From a checkpoint of a small transformer trained on Wikipedia: MLP 640 GELU, 178M tokens.
MLP neurons of a small language model. Each row is named by its layer, matrix (up: input weights; down: output weights) and neuron, and shows model dimensions 80-207. Each number is 500 + 50 x the weight over its row's rms, rounded and kept within 0 to 999. Numbers have three digits each.
A block is one neuron, or neurons of one layer that tend to fire together. After each block is what it responds to, as a language model described it from the Wikipedia text at the highest values.

L4.up152:496544425513454511536526514376584543497513512477560401567510611532511463459436473495416412504522537490556557531395476519502402407459601493513534549513455439570475468583519608479448483593523556513523535506464461556509459469455497500553557517545430572538533530556507487488508466615466557529497525447493628472450543429450475493591495501492477531506518560451539495529489497511518483485552
L4.down152:488475463406519485492534511447504479463522468603470539531583439479437585412546489499527485505468484543504458486566475523490511473395527506494505506512512563499547555443522471436493504470517526399458479469436518518556523472494481472536455528533492502406496517547608442485529539476578458478417483417515545497441605572537495480523571312516553469514551515588581557480483480478458484452438
L4.up213:476608490484488574430402492430556464545486443594459467533511410564490574518430479605533514471503571437618494463518528539459545563531443549491526492478466518480604425468619454449431503584431500481594497608454418454479512455584518484440554438528415478477565535613517517584579438485408498472538477514505496537511546546465463504547404440540525475526494674557450502471492503505540473492463
L4.down213:519416412409571590522491469478423512490503561502484485433520581518573435391493477486523481503545514431525559532495605489628564473437593427598451500582526479534519455460473458461509478534427480495538529531503569543441490512599476549526409524530470476365590480506499451529532593409501570535467455550485601523462485436480502546430432571492405550472505524471570582551447527495519587446549
L4.up235:414491484430395518476450482431436464538449478510433434493518484558492585543426427519541510504480585493513595551555481413477438536481468546581456459614492497540540432443516561455444603491488459514410521482506480502509489422503518504469472587498517601444415503530514502547509579427491409462548518464527597504518559500521508514575492489470444519497569536475545475482546496535441507445470
L4.down235:464542519616546509482409506488534601493468498436534509401470496517530458453479503477474519524592525504552478440412528567498509500633456528528446559513478452538535481590558480455560428481455556487483502446544512482546452504472422425529471557503549511428560539504456431531614528484473483544433559520419431483571526404531449522453538453460415477481503505497566545450475542468537540521514
L4.up456:586521472504473491471469412484578490603530511584498386436513563549543483501427462499518458535498518531532489522497494548546525507529538525468660517439485597454457402487594517517482528550434486436551541557526568474428495534565489498452520493585466489408542547521597505560440590499464576473471442471440513465496489562479542433486512554453500504524543469474467557506539477488479474531483
L4.down456:504505404558640511597490484502392522549501445533442517507503535468515566451525449417484464409512440613610471513457459471440569531510444398516500529530490555457552515530498478507550467516632479500490460510447488413531475444529447462533512504464484511471446526504511504557544474443553537519476442429438419553504480515586492423535603458529516520521481464500464547530511522527562586390442
Description: Predictable word continuations

L2.up279:564490479475387531498479560472511379445529524534455454441519476464524449448601608523489364462437458470441453566505552464435524563474465465478537498417450556573510432516521480572513532439486569563544576467481528517521470512448458503631586529394553498460547502410492480516624561510511469533486422632520526552490536497540415339430477507538550438533489488510577569546487576442481479473468
L2.down279:588448396476506479531558557481514559453458528481605498495577460453495478597461443479573588454429514521476440445514507412614451478451554503559516491576453544466543556421542602447482447517527521529527481531540484438566474506456519476495584559463517533463439487385521468545516478517493483542576500501562551495510555507417447534522508505477407473602534483488532502507538408497531562493485
L2.up385:470544381463442430536512436491452584425571503418534458444427524507423417445517440505537463416439455565480492430494563516544527461386479331561511457475503459484466527509598526570560497506482543555492494414433549501477514496538487485569473549418534426489545488465491553413438529439552490463507439475491487565555495459517524474520619474513584548442594476424416510534442513462578586513535
L2.down385:531485469463504390459497454484469494431543487439459534577555518493506600485504512500562471556465446435530425589479509477488436435443556496461529500485499466456514490483478473450442438502544537502459477458532414490518488518439468486470546569519603514484389433517471546495516482530424459506435513533379466518455548444562582511506554549440548549520534515515553417429480406478502581513462
L2.up391:441522391532414535619470402470523501420434493538461370474418476551563469501446593551530485422435482464486454507483439484491542475454584426421515476537448464483525499398577502609520479540512586531512483455477509486561503460467547551503514497453446490490489462525507579455475444416492453406585481571469518444510521430483542513418460514526395470436578558444420543495555494443491460515486
L2.down391:470569489540582461549571520419526593383591466394508556463481493469484572473538544510435495519439520485465579418477535481614538448498571501522520545553464535506513557521442450564517384435509475432475479410547512544479543415526457522484625548471527534480467399448467521419527561513464343518487503495422587498482507476504505496485587528487531537485476486520586515509420514461484547492515
L2.up485:515567455417509528459524514469495484398507399474478595530575472464451551534382490537488530402472483529518541583383504494487480512325504497527530621478552493598486414544524502426432554483592592497517472514528507481478545437478551545497530536502557479525477507437549568507507534518469440541556498594368552517508379450509397551552495516571583471512515433572519560496535519548466482486509
L2.down485:470468493506490498452523484578593404426524450473416476473591411511547531534474596556550421513506541464464575503409426521587519529493488501543496452598443466535490454500483455548518490565412566528553452506463492508543577496511489507559528501489445428482518531470417565411441464582432586538498502580442463477533528516557521590537456516447452538433430533475551500430557541470507593488500
Description: Past-tense verb endings

L2.up80:502467502507505444536513424406496530446479565461487417487509572539550605404471494621510477478484527547470484541515602526437532488535530497430519497502407481504473546506486546536434488486526504452557573554531468556550444536503548452396387440510437474472466489522501534506534488489470443587555593526597478588525362440606500533537483514540432568426572496463498554593491511497447531454566
L2.down80:465396533513491467490510463410482491553474514621525462534572559570557507451529499549453446490477522494515514540530447460485540516568535516502488472492436652491440541511529521480562549393513452382552529576547455486512487495567606506430457462501444519486445466511496504431569446456554482490530593500525558513490451446493418573544409501517463510456492529485493425523543511575537530539525
L2.up84:467515546458426465518514518561586509457411549474489591453536361528421473448530531595516459508539552534540546473530477528477471561459451449513457473515465559539493496525481523528511353573546488527475481535474554505433571516541531473477529508455442467464506463527481487500507483457449630478494494391424623601553464446491458570445404477487463524464494571555484505526418480552480440510410
L2.down84:572491516544441437589566389594471489487472451448557488575491364432458477560518483537476516485509516470513570403452586494549534490482515509422421520498474505568476567612531528585510465510485525485521520462550491504508504549598534531493442481545517476390528526491498499514431438583536558533476521457546575499514484551546469539504492472494475474471488486437592486479490367529492618556468
L2.up308:475633489481591510582499378564546433536490473506582558446493437573518417488480484516504487509506572475511509508540419401538510518503531478496433486473591472472485546501462370491487527429519538504507510566473426465558471417578429554484471473464579542627477525457480477451538484564517485545516510494503480460518462512477474563478447533531519522463524477563477394504398503524432479483492
L2.down308:471501530473435435479498657486393556476478518483402416448489475407538421515450496517465430513492454571546579502499521501628454484515518478484534505422566500463483512505531526520503418510583594473447537528451530479475567476494613529551487592486510547414488510463469427573508566434557579485371492472490469523517527523515598457552459478536511436545539477543506411464576467467542593576497
L2.up467:488505506463501566514545473518548472489472495543476501512591494546532524524538544420496443624495474539501569533458477426566542519565488403491468497477507475506467496466532511453494488506554493442529509566578567455480469528496522409398540449503493493404448443483465476609521480479426388444484499512556475505471415535470491604563443538538493568586518565516391598534481521545316511444435
L2.down467:528487516363495544534508482473522496558427493488418456444530485513534577427565424410565409531483511388534501565584484436540562549467503409482518457495498457520529520480480514472538488513523476448564578607585512494506550490615520430526558569522508596435444403514455581593486518507441464407436484521461540524494493469524504539516499500508453574467557487541516547472539599545465520489471
Description: Mid-word z and j fragments

L3.up455:487526510500475548555528580490551485555523462581618526552403570586407578563520550438504544543574548526537512517509516518472497543428551520452548488501433500431478388555516540527577459468490548400498487446539526513338550512548552554476608479518444443497533537590540537435520502540481425528524495495407515462454569561503496456507621471480457494427474504545465510483422514595492450596618
L3.down455:578432530470484517549515545530523555549419480548515495529539480603475620476575537522473526525511527517594485462442456428573492502526496492496525487458494525476507418509580567519569405441537478499520506483447431570521584533450512467442520495505536559509455438542488404507547553459554512450365456583457421416405491532454436440537546504487505506445412520547552475524543558471617506337459
Description: Mid-word consonant fragments

L3.up429:481538517386534461490587455527460475428516501463515458464485516462483525517502447553511418472467480452583552499506526560533509423538569421475554510550502577455511465520585506493503509459517501560581626590513437544462475488520526523457439536481415433569488460458505518466481531410552494501520420466514585476437490524407512481461496479556487447626392532526440561503472583503473484536487
L3.down429:555513489568489626559499572537445510492619475521457489478409520591441541559483449531476528396522462431531463597533450453613582429466496421519523592522467571474608486453520431513606519541534501526533541472493544516463382475478514506526545464474602462458502409548496526542450517514425421503441525475517497531588549376477506453516525442483487449467442512528554461536515540464573550434512
Description: Word-completing suffix piece

L4.up25:566449481502403522397526500516577527459449416459519460484542516484498568498596579447515472449591586420503543583453553527495486452517525442474461508486462536388443434399533514535523452468483528509531462541485480544456450529466430584437421584459537447466547517522511522540538518554529515495526424563559528421624473473441483412459430506534471427524488475615512523498482525501559424507487
L4.down25:487485472354471522502526579456580522500491516564505483544473402587456560544440497521519473464472491495489423469480493467478532419560438533462479410516546531504531484534460584459548451489375476529393545486416569491487348520556549496546547585447469560514434500492477459528396470425521472490533571508483473516535376544472517581533579390574561550493484501543423415502597506473476533531514
L4.up29:456568368424502489523451552468448424491627474422497442404595485548478481519541430538519396389575485538509519503495506486426513488562576541485547477535528575437554566524502420485515528441642500547524521463402402515446469466528517453503540492430482410414495430471435465544480454550592465487581467490525466478598544436513459475442384518490492453500377461566516586515506523533494453529435
L4.down29:487515511618451442518520378537554544487503468540492459524480456531528608582465413477589554453425487403503485479465529447590493447517496506491545607541389575450393439448451463507477503496451498568475512506499593469433468497509499526506565402527554510453555498488444523540422405555501413527458472519590606547507506472562454505561487463579558492401516478451554496410458487401530696473507
L4.up196:441497458493480504505468512500534439504447449486495513421460447524458536585490524362481513518468487545580535501370501468518522478536564401512544454593455548449487474516492498524460470402459492525460500475482484570499586523483497573436483620532361480474401529479468543492475409484491466479432506543505595587464539396464546458411520396533543471481461478529556507482606485522448662558468
L4.down196:483478561366549481493557445580570427459501458541520482428387484545565548590485417571425490494496536506554412536547506433593566436540533528357440515561491594516464506471559565528478491506522509550540545524523434494433464459518521459530548474527411470475466508550564455536438495487395497548520516397464552513431469479555514479556450540474446458492552587469499452474549536487452563441477
L4.up388:460492474379428463459551475536550575446504601453492495471476514569499509542518556540470457453512558476550452464505503602435504620503479481500522538455628502554440472458502452509569430475527562523530460543428445502454552458511516469548406520554463487424572492461494329530467484418534456515616482439621527509573516473554576467511517541556509448498538486514465549422470565533457485449418
L4.down388:475473486574467439565535461483430441488514540573495557506534579474416467523452467463485539462537416527434470486510490419492545454469467461519494454507413473490492575556485483654537576388561495553459365558528505585573513560446522461425441560520528476503529524512485450549511475481491514543434629503467504433561561597487489512510489490433481582488545524468500554396555471443443463472581
Description: Final piece of split words